{
  "num_key_value_heads": 5,
  "intermediate_size": 448,
  "vocab_size": 7966,
  "rope_theta": 1000000.0,
  "rope_fraction": 0.5,
  "qk_norm": false,
  "init_std_qkv": 0.0268,
  "optimizer": "adam_variant",
  "beta1": 0.9,
  "max_grad_norm": 0.5,
  "decay_fraction": 0.52,
  "max_steps": 13788
}
MLP neurons of a small language model. Each row is named by its layer, matrix (gate and up: input weights) and neuron, and shows model dimensions 128-255. Each number is 128 + 24 x the weight over its row's rms, rounded and kept within 0 to 255. Numbers have three digits each. A neuron's up and down rows have the sign that makes its largest values positive.
Before each neuron's rows, "fires after" lists the tokens most often just before its 100 highest values on Wikipedia text that the model never trained on. A number after a token or word is its count.

fires after: " " 76, "°" 9, " (" 4
L6.gate122:119131157150104128092151128110106115095168176175127101086144147080139146073086154143164153087147140113139096130119123153122135101110090144114115102128125138134087155147094140112149118122086128093152131120082136116165077121118159136121116166147118156135153128157123155156151114145155137113167118090149099131117175086166142109122108093110096095125140136114133113134131155134127116113154
L6.up122:137124107118125095119098145140128153109103114141111170157120146136140163078138073171105165151138106110134140153126109134179194140166099165156144109135114107136130108114133161168113106146124136121106110146109118140091156126154162121133110113121163164117129129153107086146089098151117164131139127118124145096112120103117120107092140086129143080115129139133110134167117092156103106131132

fires after: " " 85, " (" 8
L5.gate377:121122134150085117165133107135103168123141162123098133117181130154092143129134132139103133157109116124128110150156101169114148093138140146124147082168116097134139157161109100136106122107141113144140139138150167096124162187129154115136090138144126167136142144079152144149163133117094145176114116073150095137126133089152153114131126164166118155088130201124127132151095153162096102099114
L5.up377:121132143099131141095139150144143127131119096138177092120142085145139141110165140127129131117089098152157107174176129159123185154144109136162155103095143147092117141110113162127155132129104120081118135091123145146139113043120113107126148091124176084128058148083137113126112150102127143126129113084108111137143132129110120107145167128112108181098127120116163105145058145126183113108147

fires after: " " 38, " T" 20, " U" 7, " t" 4, "T" 4, "U" 4
L5.gate379:139088136141147124100158142071093140111173107152140163141138120131127102105153110081108124108110121097134129109141087135148138177117148109125132091121111155163155109132116107099138132125152163116163182097163133111135170110115129134121148129132107164109153112133149137155151122155093123181126117137145125130117089133112113141107121131102116136111105173101159130125124161128090163135155
L5.up379:123093166135148145097061090148112113155143135121090126096172138163119126136137120117154169142150163081134165127121117135119099125090127138129110148163155093124095109116115134086094130129116131125114093144162111080112122160139167163125110110147121123149104106143125131157132106147111084154096102119106066122155129127076093150134102100129110116104112147148145151113081107134134173138145

fires after: " " 34, "%" 16, "one" 10, " –" 6, " —" 4
L4.gate87:105111120115156083143142147087138084111106128090135128110147175102100076102161148159082187119119179099154116090113144130113133147137128127144118123110139146135178076176119110107141131128165142149102113143139148141155171094132089112115133118097117169098097108103131110130113130142118151132116109150139118149093151121129081136138149104091123163093128096115146118145116120127126169095116
L4.up87:130158140133141090141132131098153071112134212132157115102110130081123122096123076174136144103118159131147145146139169143119153113124118118147143111147154157188128101139104177113138082157099187157123137090158199174129124087141110110160154154115156119097117112160122111095112116110147118149172111094168132109181129107149085092149138120129146147111126102094133151131151182154146111123169

fires after: " " 96
L8.gate338:107104181137082130142120134153093131050096130136100145123133105123174131155173092193144146141158098114143122114117120129111150139088100148139154154134115125099111120148122155151088113131107130125107122152062135116136152129125128161114135100128133148130140138154111122134151110141154161075161105153066148112097148100125147124132127106147091111123109119146118162118104128147100185138133
L8.up338:115163116118116127100123171142115115116119165163124144134144138149131115116138124151150156076118117101115138082146135157158167103104114121094092138144127164108097146137135126105119121145115141141078161101113099129134135131136132122125136157148118168104154092144089148118152107119137145116128090110168149168120106133130113137114126133153111115121144089138132109097129120098150156091193

fires after: " " 76, "-" 4
L7.gate418:129111158133133144113116145082140138089109179156164127095137095170138163130161155125138159140149141114132138116090125138152177089175101139146114133144114128124155106125119155165124103166120108083119117117096117092144167113168183130169140084136133139128160104129145129130151121167129188146169128120147099136133148094131099128129109144152090113144116136145109121092178146084112131102122
L7.up418:180101121134110121126144138109111138135125139166120160126161098104147134142179121145093154132155133119118118143095131152131152148132143133105091174145074085168118158106104109093095091113131151136156160161134166087157085091135159172169143136154142157127112135086084092136114134165100113098171140100106137109125164105129116091145152089140139111108099098138085123159139117140129114126161

fires after: "19" 38, "18" 18, "17" 12, " " 10
L5.gate49:129132113153138157084130125148115140121123114136130056092125146138162127115073126131095144116154137114100105128164130123124155105124135114108135178118117095148109151181165132144112132115120117137119162138136132108100107117158179133121108136130103123156121145118126145100149125110154084110102123122100153166106140125156140107110150133174096051115143141144154164155163119119138118108106
L5.up49:160162113111139096120138124104119114112134139136131146157184125138101079103168124127153150134167105140145122103134097125105115188109139132110148122134092140138155155096095123130157101142116154090140084129149129082122126078135145099162144139138123164107129113110133130129112125158112113143125150119184091126144105104114093115103162134135128135146073129163127171086148132126113090140126

fires after: " " 49, " (" 22, " |" 8, " the" 4
L8.gate195:185119143164128111144135131069117125119135146099121144124096115131137127148157104151143153124114145141121083098101101119126156128142136189133144140179192088148152106141132153189108111125142133110116129133124130074138123110148104146094122133139095146120115154140155095106194092118150107100133121131135153144091126116105125158115111173146137143129141132152129087147131124095146122094140
L8.up195:138111146108084120124150118127164150151107134116182138087118093159147096163110125146117125146094093137155126133150151171125136121136151150149117111179158100138153125113147160162132169120121146135078127114143152098102137099105097102152096160091133103113095114087103144115127095093118101141123102147126127130162126133164164116137141144132141126124134127156093082123115096124135108186114

fires after: "-" 28, "{" 8, " A" 6, " E" 5, " The" 5
L4.gate245:124063131125160110124147160099116108170129148126190127153156133169161102124101133169135153109136146126160137145096149116129083167134105134132107146163119126103151084172157117104124083098104129184144127130094176105140123134075125145099168110095111116114115095119150109151097151136115135134137134112108108119124122103152141167109109105140167144073152102101105118100142105161081157106144
L4.up245:112134165152150092112143092148122151161144102148164159098149171161174148159152109132122136153183161103121132138141109101129125167146118144140165120137123116156137109117150170148120116125094104146110157198161161127134118094120141113073099142128142140131150153107150089127113102119142082148146113123122096134119143120127144098136122135092151120123133114149120122124153080131119111112074

fires after: " " 55, "13" 4
L6.gate447:111098106163148130121115153179138136166161101139120105135113113130104154132160145135131128131110140123093145093115205127162188128139101164091152154132157111114168119147108153102128138116122127136177126160133063112149102124127150141146101114132155138133163138111127122100151160153114147111133127103153112174131153135132123164086103065092135163102122158144127125165153105123103117149151
L6.up447:174116111133126137086107149120115105134144167147106123090108144143126124150137133116144133159124129117148129172160121169144120126130147173136120126181087131115135145123122129105134127139134135140132141139090102135156149086131080135142138142153152125148124107156137130102121199098124155102171126174090115129132156115097100102126172127102175148169146146111121119158141199111127093111136

fires after: "19" 40, "os" 10, "S" 7, " in" 6
L4.gate103:139114124105158128119115130126129092169129126122110105129132094100124108132133144163138166126114149103102189119141142133088144140124088149120164110120132123129088145129114120173113159115123092192106125093125141116107138131119089102098142112087106100100100096101142133147182133143117138076102109181126129171165146118134126133150135173130134122142178108103149120089136112122117119132129
L4.up103:164107124128180153089130118146109114143109118144110149153148098081115128153139142165155105122118135125106155104152141133173093127167145125132117093115169112143096142130135133143151127132133141116101090089144138114144137121120132102081115111132134138127122137087168177113126139112163129115106168132090119085133104131199191126153134102128117135145135097120156140099105115139158085129134

fires after: "." 32, "," 14, " and" 11, " (" 6, ";" 4, " \"" 4
L5.gate390:132106096167146146145141129131078136111129097099129086140093124114067141139107121177162122139145187113167170149117185078129110137148130116103119117114116144142153086116136115095163122179122138121154131172108104159094145118116139116085099127092121163150170117129137144134112150143148159165088106106106120136110133121105134106156115150122149141147148127167094088135136134099093098073132
L5.up390:096137145162090125111177086144114143120121129146152083124145135120171152122128109110112102090154117147090107165075141119132138148108099107143109119135130108180113171115110105111111091156147133144158159105142130154118139170152118092105088105173142143157171129133113113119108176078186140121139091110130150113135131100108104138121153103191150144154153149167091122148165079158162100095124

fires after: "3" 18, "2" 15, "4" 14, "1" 7, "5" 4, " h" 4
L8.gate172:100092102128154139102100112105137123132171126094148111155112124128146144136131154123164143112110129121140084130125151129102141128102128098115123111112102137131146148130125121109139102103153160120102117142164121139126144137143126127121145157103123131138123153154103158139177098131163087114084141134152081117135139114141153118151067138154103132102111166122142128137117154158132184085160
L8.up172:155132136121133115118050103131168176109122129110180106141147115100100145125136104112179097095127101100130126093157128128114117149115140135139154079078123159100124120123149117138129124113130183090093126111129151090115100103164163099155125120111109139147101142112056129121132112142153116107114127130148136104145104141148153125118123126140109136099178158134144113158122162147117111103148

fires after: " was" 20, " is" 20, " Fran" 7, " Mon" 5, " as" 5
L4.gate202:168117108121131156090111137100100116156139127132138114151082136169156118118116147109101128149120151155167160155155177165134103139148124090144068177140151129127146079101150102151150150119165119135124200145085153119140115141072137120151096150119123109139147124125147162175122153160128126150098157107127119152121133140132143114114122129108173137117139139121155133128152132097123118143128
L4.up202:113118103124127168140127103152131120156164152141150110136096138175179131153149135118127161152173137059148144136128133128119175106104164114116112154162138138118104140134140157109121132107128142123155140196109148114138115156105101144167140094126102144159166110107173163154114105146116111101129143148151154133088161106102135115050140124123167161100090154122110169117158146135129155140129

fires after: " " 80, ":" 9, "." 5
L6.gate436:129120113141102104119148156084126142086170117124145143098149131110143133145146122130101139140112142120093099145111128127093131161153096122121133116112113145124121120132120170105167120096104125115107149109117118148135109112132125154099109094128112140077130159133108119203158158168141133114137097093128124112129143089098167136087111089111109116129150082137162127102146124156126119106159
L6.up436:123131136083098138097152133137104092108191132135125107150139090146123156154151112107103126140110116091121132118095133120143165104168128157116133169131128095122073147171103126138145100135122103121109168131077101128107115115109123144108144161158121129091149140169145085141162157135155144121167136139101127122158150152094142130100096102122129138135110100128120128136143127157107080139147

fires after: "20" 28, "–" 10, "19" 9, "18" 7, "°" 5
L7.gate100:132137135139167085132096130167162181113091139171092128106139130108114138146151151146131135152141117142129149152120103146088154151109135130090158071108124138132101141108124120104112121105118113170137067149139092128124127163134096135124103130170139117088133129147098098104120115089083125105108127140127149142118108111144132112100158141179085146155176136122125147118144112129152139132127
L7.up100:165100113122133079123158160130105179104136142163109120088153136142161129099112136106129161153173112167125097149150108096174145142112155157104143096116107108105114106085107162099147122133111123118102092117177120136110093093132142146115096131179132128108139121110062121121121143126164082118109084147163119077126122141156136115133119103136142134101132108154118100200115125128079164148133

fires after: " " 61, " t" 7, " the" 4, " (" 4, " sh" 4
L4.gate46:142123145142134123115143120112135146087112124103148121118160124111134153115129104079125108132111121104093106136130100171105158067153129114095133163145140170131132156119157131136155144121129121134108114098138152151115166124161140149092108109085146118142106120106133147141107105119151122150115155128133146130113147146137157153153160136139135115101174180148096087108128090069171158145103
L4.up46:172137120149094101095168137140101098127139133118152132107165104079150134133141099148151117097135107145126130130133134114088125127115157131139154136168120112119131115111108067150112133126149148117099146117100125147156175133098141107124139115117141139158143125137103124087083103141115133146126132150161092133137113138100113164131150104133170096146097164114141126130090115138107128110149

fires after: " |" 33, " " 26, " (" 4
L7.gate98:189135126151107090159100127130090127096122113119131127137117140173150134101193110144153118127130069092117101102092134103132117164144136118124125120110189147135154086151140136126173112101119148141126170144127121119149151143137101157117126120116121126114129151174111104098151083186103142104191118130137146151156132129101075127117131145122099118115129183073093129124155125105146119120136
L7.up98:100128112130078117163138179127113101095111190122160158116075118145139100144135185126112115114150119156076093107115149086144073093143090101157127141092094157093147148103136146136128092105137152088123172153172126147149126158148107104134131142122163132126122141145118126144137098111117116120162091111133121174175110125120144139117120156130079113137139157118110093144128129113130131109110

fires after: "," 61, " (" 6
L4.gate35:104154086148134116117150123120141136091147149164118121128158127110136113117155126107086104164162153129122117130107110126114121129149132154114179141124104143088153104131122165137130109112139117157120127126120138183147093137106140104118151152120139135120143169154134085128112152096153154127131117121113113150166165154144092143120132136142138151116132134185120144139164147096123127103083
L4.up35:139131105129096096133112162064130153136114147145152125105141123152125114141091116148094141124114123117112157159153128141108165111166148122112107125117138135136116093091130133075125138129136168078146095098120109122184073130098140132113124108078136098065133121119156144091103104098173154155111107147176130128098191088122121120098134082125149144096132138148121166143158123121131126119090

fires after: " " 57, " V" 7
L5.gate189:138083138119105150058113144092110123136125128095120136090118143137144147120112148098142139100113157157088148127139111156146127145125163142154124123090112129142151132108120125135139120135135122161103166119128146128144151166128149108127162121147122122136158095137165135173170124162155157110119106117142145055133119107176138083133127086120124080115125142153085127091191117180100137091114
L5.up189:167127120110167142131120136147123167069123128122154115117149116148141124094145153088149132144131125137116150091109123121131119104110142098114117103100098109161138126170118112148153164130099110132141137142090137084129097120114170138110124161091075142160130158182095152178139151123089140103133112143117127124117103086176104090128086173124112116096136125150101168134154089164100103149112

fires after: "." 28, "," 14, " that" 8, " the" 7
L4.gate135:158151153120117095124121141143182101131115122153098164135124172112100132141151140090174087159166148124119185117139132169081127148131140136154167129149107129115121155134111124112123135123141057151107120115126106076141117153088115136128118115132093111189131106158147125114162128114150150120133139153112099085115079100112101141117121116132124122108091112140117149138119087105163128142137
L4.up135:137119123151174136138149152128123172102117152132159092106098092138121097140132171115106131179117134141125117118119154103102132151139122099121143125116114151149105126163131127141090135124120113120134164092107135107118091121159116105112128146134144095099106118078125143153090095132086092074092106114096124147140139145114087128102167128169073118113151080136157128128094094125121118110152

fires after: " c" 22, " inter" 7, " can" 7, " or" 6, " per" 5, " C" 5
L4.gate414:145161129153134135138127141089133131139154113134112115110150100087151089147142160131172103075130141162147110100104136102112136146135118135111131157115100133142125102171100172161152140143129169148149113172068138117164172123110130086093078151124089125154128144140121184174128124103114096131109146105102127162138076098120114127127089048115129105108118158108123118126140087137129119139153
L4.up414:156151137110140143151146135123097110090125114164162132149124137103142108138136092121102157126136103175111130131149170106175121140129106087091156139127121118133146136114114118096109131153156134165136103135078157171113169116158148172103135116089128160113158104121139109141097116148131122146147139195151158153129135138092113166140148112184140159122130115107130155116123143131123154161112

fires after: "|" 47, " " 24, "–" 5, " |" 4
L7.gate397:216137100105144133150138125140146132105178121138133080109138133147143111135134091098128169106077145128131127168154155131154145085113142112118128115102162146141141145115136092134160177187145116142125133130138105082109183138130112117141122118106122156175091124136102124152128159123153169144089136109088107160109114097130113148123136144135136142159144146093154154140140141113084110095066
L7.up397:120133127193147154135146104126146154144104157131128088148171106123184137125136150086099127118119132090118136116148123133178154114133115158131132086129120122122124155117143109155120160119118125126132162118101096155122119113107158105126118101141143171130102140164120142105125169157110130098155112105125132138073136143110100110142174139119132109140170127182151155107127143069115124091074

fires after: " " 45, " \"" 9, ":" 6, " '" 4
L5.gate175:111108169153127152184116173110145096124111141153120110108133171125059105141090109137133162144147160104150111140150109139126142150106116143129157165164136075145111114129128112130138126172160158128138128106123163139115127093142109123139113105130144122108152111083142095108096101137142150177158151157109156132128120117167140113138112146144114116090124084109110118129144127094107147134158
L5.up175:131125117120106096146096134102166137146133126136097147116174108165145158125136117107143125153111111114137097155142113125148150189193129110155130111118130111143123103141129099120114124149105177145124116138105157088134108152143128152143117138163143149132121133113140090120117110127125159138153108114178149084136127130094122137151115121139124146126145109112146139164151086128085110116137

fires after: "1" 14, "3" 10, "2" 9, "5" 9, "4" 8, "8" 7
L4.gate288:121144109146168130137179140128106152131156116155125135137112133131116115101098090133136102108136102144095132121116093114114103130159132146121162090079080169177170097136146099129128142124105202127138107089131130138119124083109134117111137167128126131088108149140160095138133110081124094132161119179113117115116112156103073116100126132162116156150098144149169126107150164122141135116125
L4.up288:131118119071096076096121150101140125110117102147155142108138133143123127115157118165183123142155136123119171154161135116114165114140131133162145106135135162109116098102105109171142121160124144097149175119121132132128117128128182139136162114100192093164127111107128087107145157141159133099136088094131126148103112098089134103172126160091137158109128101155150124094141151127111176057146

fires after: " " 34, "|" 9, " (" 9, "–" 4
L7.gate9:115125128169126120132101146090145137101118090092166100099149140091121150132118112106102112089115089113117129094112137124167126126113128174154139132131110106151132156123121171161120165084081113107124127127106124119120137160142183137123120099115139141123144118126107117061089107141078175127130114134150135140135135161100151127113116159121149142124191152097121074123134094110112130123114
L7.up9:099122138143141113100097146093146085125144126125173164081107132122180125147137158141131134069114111146129103115106113136104139075135125136086142164131092180145104116157137113131169149107077101117138119115117151127132176159132153148103110150111158136174143099116123128103151113155131183137144124140151095116134113152070112144123160100117108183124151105127126128145153072172131085147144

fires after: " in" 22, " (" 15, " " 15, ":" 9, "–" 7, "," 5
L4.gate357:160067117087099126102117146122140104094123127120105164109149093162140125110103149134148131169150121146135154180128161135139157128107124145123117083153097130135135151127129116141164117128145129110090134115128125089140129096149128177131136106094139102122098125117121112147137117144158156138135150128086093070113074140142141114110131136116154118110141121113081057136185136117150123114147
L4.up357:125097122116100116143120127114138098131076155128093120117145143120182108146106166159186095098134150128154124104114095141157123124177154132147102110111101107172126131108109183168139142171132151156115127171123176129145137120132100089141098104121133114129111162116117105147165132167147137136108136127116127076163104134128103139116158162103105158109163122130105169100129121154169154131140

fires after: "," 24, "." 22, " and" 5, " Bel" 5, " Var" 4, ".\n\n" 4
L4.gate36:110150148164098131153150097129063133143127118095109112164122174136128165134143139133128121172098180129128119115141072128109173155117123132129093145121141131123111125118129095117142111140133165147101114138105139123122097134108186097094105116145127133124156178143132132107124124120172096161099135110137102065145104150177143136133124113138116121143114131181107111121087138104144146130148
L4.up36:114143142092143099144171141192135153111132090133152124118124128117128148118152163109135109097108142144143124128157139097170136158104161149130118157129147125135084149139103123128102117117148136136140142145129115129139125103135178090127089124144136134132100106129131134135096140104121116103096131118161136087174119122185092137140152106157135099077092111125083159096109145119176138158167

fires after: " " 86, " (" 4, "–" 4
L8.gate265:116094122172151130119122155105142107109150135182159119169151150108116144127160155119089193081124123108145130113087121125091124129098142107088184163077091098118121079133094156145172139166121106094163109127152106117105144142149157146142127125126133133126170130122104123132098164114132121123122120170111109118083146179154130165112109105133132120136111148149100149132147080146126140107118
L8.up265:130091150139125136100095113105169133107157152124129144119186163118141143137151125095093168117107146109141146164112118144084136150065134126110099120124118125092089114111121128110141127139117112117137111140124101120120087167125163106120142101156143202125148133095117146133115152133135172105143128158181093169143155088158113101152106122108161112098129126129134160117113124144135177113112

fires after: "2" 17, "3" 16, "1" 11, "4" 7, "37" 4
L6.gate173:056099112134114093102135113115136134148196144139109104090105082168116150130110094125139140115121154173149140136105143162122144140094144108132148143122167132133132139124138149158166137133154147092092161094138134145137128102080142123091108145160145135059136154136122130161117135154107111151110133151152071165129107086127106141134136132105126118117111141127139120196142147113144148088118
L6.up173:107115129148123146103114119123123108150157101183139123124138114167091155096135141113100118123126063150100128157088144134158139142097126134112069167172142137113154110124171122114140104174129170175115119118122114120122105105107162117154119104074132100134099159126129144189145122161166123183118092096153063128119119101138102146149126095102162147125150130106162131172117112169118163115136

fires after: "′" 23, " (" 16, "," 14, "×" 4
L5.gate81:119098131113107101097104084109139167101173102155137137142096108099138135090140160134152135120105098130113116099131104121145153136118098112132116079140106152102137170076127125170123144127131112129172123111174115135111117119144142127140111112089116164164125164177127132137161135166148104139187143134166159159088092121135111145137110061113061121127137124104112115159161130090108133165141
L5.up81:150139110143122126123139139165162136084143099131117103127142073126092118145093121098145156102131132121137139126124137165130195133158085117070130102098171126137114162156146117141148180105131185083127122086104094130178153090142154115112111110156124136153081154130106140153170135149162150127137153075128143138114136116121116146154114096117125115119090114098126087133141124099153083124110

fires after: " in" 19, "," 17, " the" 12, " of" 5, " to" 4
L6.gate315:108169122155177120134079118148069095083147156108109125140143137096139130096184154161119197134131104129122142170119113151115146125135103113157142157128146120104111106093091138133110141089119148158089137148146159145092104169072124125063149135128113127091130090106147118147114146125136109140118155145128160139127136136126123155146112111099134148125157163103109127110096130125163117115162
L6.up315:127110127153160139109157098087091126134138091153079087126132143129126135131116107151133154121131106107139133136133156165100137158111071172145147108064104098147114132135124153135061105081107116176074111163161135131093132133103113144120100162085117159129148116109166118142119125112155126178103118146158160103174135095138113137133129129126145126146152111106116120114089138144120113112142

fires after: " " 70, " (" 12
L4.gate123:114100153124148117103172113116170116121166135158127116163126103126136124161119162126104148140134095115093094120114130131126166159154146104126108134148157120137171085084110126212130145132150132121121125145116148093137111153116135119164132119137144100119148162143152137155142095151136149153148122113129117112151119087143154120089148129129108092151129128159101152145123135141097154143107
L4.up123:152135121119138167076138148127105113123122119130103092130122144155128114129086129105136101126121169088118114143131159127157154140125147146156101094178149109108152111143105098118134120132163154110120124134114158168137131163176116074165132115131174130135201129146143156192122140177122109116186141134120173137153183093174109111135102173123106100122129140127144148160130153142148132129108

fires after: "." 40, ".\n\n" 12, " (" 9, ")." 4
L6.gate302:118084127085098115123113128063123080111121132115130122158131111134116123102140169172168126154073124147113135125132138164093185129128102125154128115192134144145182125130125145131134129144147099128102099164139156135116121143055118088128135137134165147137114121121098165169117160113150142141157151116129109106152116097145108125142153126121120178105109121110176147115097104161125124143132
L6.up302:145087123136128143130111145127155151147138082137127122109137134119138087119127128124104152137134157157123122155136100153126147161147093093100137138151142136106139148119121139149170186113089118134157116098157124132128146107146115140082169113077107079099115115131130136138168166145142120112109155143083126179130173104090138121127116110122174149099141091162154121137100127153149095140078

fires after: " |" 64, ";" 12, "," 4
L6.gate74:144134102188110136128161158127136126136169083119126088111069126098136143124127164132137130117112113175132154132142169117109126129112181118164085136161124106115145152084123132137144154150128109161106135134127120143156096066109146161119100129101181145159166144115139077089133132136150138114126111099090096144152161129149146117141109142126118128136130145119133114123125116116113156094119
L6.up74:116134122169156150100148093137087154108120140142161118097105131118133125100124127121115115119124113131129172150149158081109142119139171188146059131168101126102150139050130129119129128111150137165085158131089146153176136109118148140129088148145141146153189126140110107125123113111121160185156091097117129100100133128115136104146122113115121162100124128109137118134127138146135102140147

fires after: "2" 23, "3" 22, "4" 15, "1" 6, "5" 5, "7" 4
L7.gate118:094111132165154165124136141122099161155180095143133169137112130145088095117151124140117158135120106097113106103110154126150178131153169129129167193139124115165132081120135158177164114105138096135116121110077115128141103205125103135149130115156101116088142121160154150130156146115127108153116086129150124148146152133110177118089083102131116081100146173142144106133109131117088135134160
L7.up118:122118124146139118134118139072145110120143133106153077070129099150155163139129150157147117108146154144127128188171130105114135162117093094128136114143119096104137140131150074098154114119122147141107155097140122118116129092109179157070110109140087122147127176135121121101115071146130136104110126144098131149143087128050153116121135121148139131162114140125152107157160132122172126110129

fires after: " January" 18, " April" 11, " March" 10, " mid" 5, " February" 4, " to" 4
L4.gate41:147103090116123108114136138140111091100118177103140119173135106135140105136140109127154150135108178141129146140135123121129143184104146164126123105134169140125150096116096155103183058128136076134112182104101100072160111127111080117128111138178124161152109107117126132100148131159168105140134092194091095138139135136146114133128145135129121103099151100124124079148134161121142103128140
L4.up41:132139088066164121113137115128200109139116133118151165125165135100103142112154176118084097167119126169086161076149096099140123139121149130176147145147140126099093178122130167119130135121118162111112120093155165134094112150136088132108103106154131100095135158075112088165158101097090151124136160113143061108134143118122143159128117129098119128185126105154100112080128126169182128112089

fires after: "2" 18, "3" 18, "4" 10, "1" 4, "5" 4, "B" 4
L5.gate98:119121127151140155116091139149167128115112141141166137097171124084115111095141137129141127158138086111090122159144159139083098108089095177156106150101106143129125148071109162131119121112110095118073099102109129085105103136154109131112136158147099118140153130111092151120147091154131145069123118155116115151115126157146121121129152138127076162102112107094128157085107098125132152087124
L5.up98:089124123105138071112137149113138073154111160139138131119124157153168158103134139170165123121097135144112113108137127143137138113130138132167138118123131121203153131138120164131148147111152146129124085110160143111106143103124145139095164153112134102140133173143098115108103080147137069148150061132118120126175110179106135095138091163128087167136100092105153107134153112097103135122109

fires after: " " 82, " M" 6
L4.gate106:135103081123154122104134090110086145129114142125155089138147135129155128141154121137121161085166168176146116111113167125158150154136128124149112130144119149107142115084120127125142118112144173106135126168126122088143097143133136183107112155185125112137122144119088141106124132106119098158126134140125110149163108111103116145091144123153120136109102136159108137117139112153141158120140
L4.up106:122123120157126135103104096080096144117126171097146135117149136161092178106134134135134145133137150107161124145120176134166107140101139105150102145133162136121178125161129133111138111144155119138105172131129110129153105122109132107121099117128142148147135171148099120179139162191118149096122120144139148134141144134128140117113095137124136155134135122110148160186149167133113134145135

fires after: " " 44, " |\n" 6, " ±%" 6, "|---|---|---|---" 5
L6.gate236:126095108149132116114116136152110149137120130131116117113161164124146126180125114149127100107133153097099150119134120096151121119154124151100101065115128117145148129103097095098138110135082124131080155128093151118110147153123107144145159161147092126140152157174110147159172128151162173121089097136117174153151142125136079130104127137155102078180130159137131133117127139108138094084141
L6.up236:164136088133115122124140138105071096124124096131112184158123137170131111112109142112149149139118106141144144144112159136139115132116160134134108110118135126139106130134104074107106184126141069138119119117093128152119103152131141121136115177098147141101112148132178079119106113100134170117133103103127126128132108121108144160119094148145093162150106145132117094117137135082108109131104

fires after: "," 53, " ." 5
L6.gate201:142140089148082136147156108071143142127190180145144095107157109150131133148107150147117147134130149107147152142140109117133159132140154132153137114141118133111126138151090122103124092096156114068151177143098107139123153162107132118210104154128096176152152150148135147115168115101117149121126123143131142146133116124105120061079086115117110104130107188136155140123106122090139138140131
L6.up201:163114116141122144104089122094130181129178114153118120083104150105112120110106147162128126137100080115147137150107135117118167112140153128168158099127128115146138184099083153090154134134154156094160128130122075108131102085129156146119130080140130165108147133147137127084153148135127144166154114110173106107108135134113119084111122167098147117157086148168112132134092135094077159113146

fires after: " " 56
L6.gate39:151151141093163137154124107154141127168112101101088140115118133131159137142114128154138118117146139113126119138152157133115100125136106161111094093137117119092132163171144133119116117125123118188142104154138125108148058130081120088137123151128198140111139178148138121108109122092119160146164135105192130152174142091160134188077159159098105121147161114083171135145123153125092133129138
L6.up39:113098113112128107118143136135135099174106163122140114122149083157115141108147109115172085101087091110184134138118134141110180148120116066129085126131129155141119139129118126151101135161146140116161151162151123140132096100134106164108134087109162105126097125147062141107113092132117131128126113117182152149150113057131134115172151094075126073138140123101132106111119166150106120093130

fires after: "." 43, "ra" 5, " Tr" 4
L6.gate309:127109109134141079106166118161131092105154149082121117124133099161134110094140159118142130121134142152129088128109133113143127149143135140112136127108161113113163113100163127119108114073124136126165158109091103111146131118093172066099076128091113151172140158126153127159149135105129133126092154093113119110152152107118074109129159111144133128134112131083151158155118115120091119087116
L6.up309:163136159122100146144144111160165077134102142127148132144112133111124168130145071158140159086097169121128145165090145134125097133125117117151114150089138107130124121128140093111125146135118160174148107117140140116114066112134136106106132111118143079145118156105084133112163144179108138106156117155108139107183169108135117150129129105151128127100151129126102142111125108164124151141178

fires after: " (" 19, "," 18, " in" 11, " the" 10, "pr" 4
L4.gate55:133132121193130142120099173131116105146161145107136131149164115137154147127125127134133131131159120122109152102130132133087102157077131082126125134134155157080132092126151135142098171103103125102125132113120101097146134150112120120113094120116138141093122154177171121134150145111126106133109134121091138114126122106171130107130126091115086132106104126139137138098118112109115139124112
L4.up55:121129084133138130119143177133091108150135117112106093113143145124160117161126106101133149145121135116114156111112143132122121137163136104107145119127161117146132096132162129136088157100083137121100147099109118154144092091154083088120113122111132086110114126188128085126146111136130106138141066152078121123155142134140101135140073131127098150153127137140108099105119119126086140116088

fires after: " " 47, ":" 14, "-" 10
L4.gate436:147114157145122197154147183126155117127157114167166152124140135144108150120134141132101160157142095076120119151143120146113161172156120137147154184103137129175153125120111137192121148107087126109108123123154134099123155122127119136128091123108093135124118139144118147200152146131113131108139100161076139170133113135113154140108144120118102138101110155123077068104138085139111126145140
L4.up436:114113116185158156087083111095081146133163131141088151125113117119101135134151128109101128143123122112084142131181134150132163130077131152147140133158135087161139117154114160144096139107081120092113122130118129123108125102146100137129125135148142158135155122142100107165136113130092139097162143146093155110137137148158156093139180083124114114126143124131084135136173153143152117118183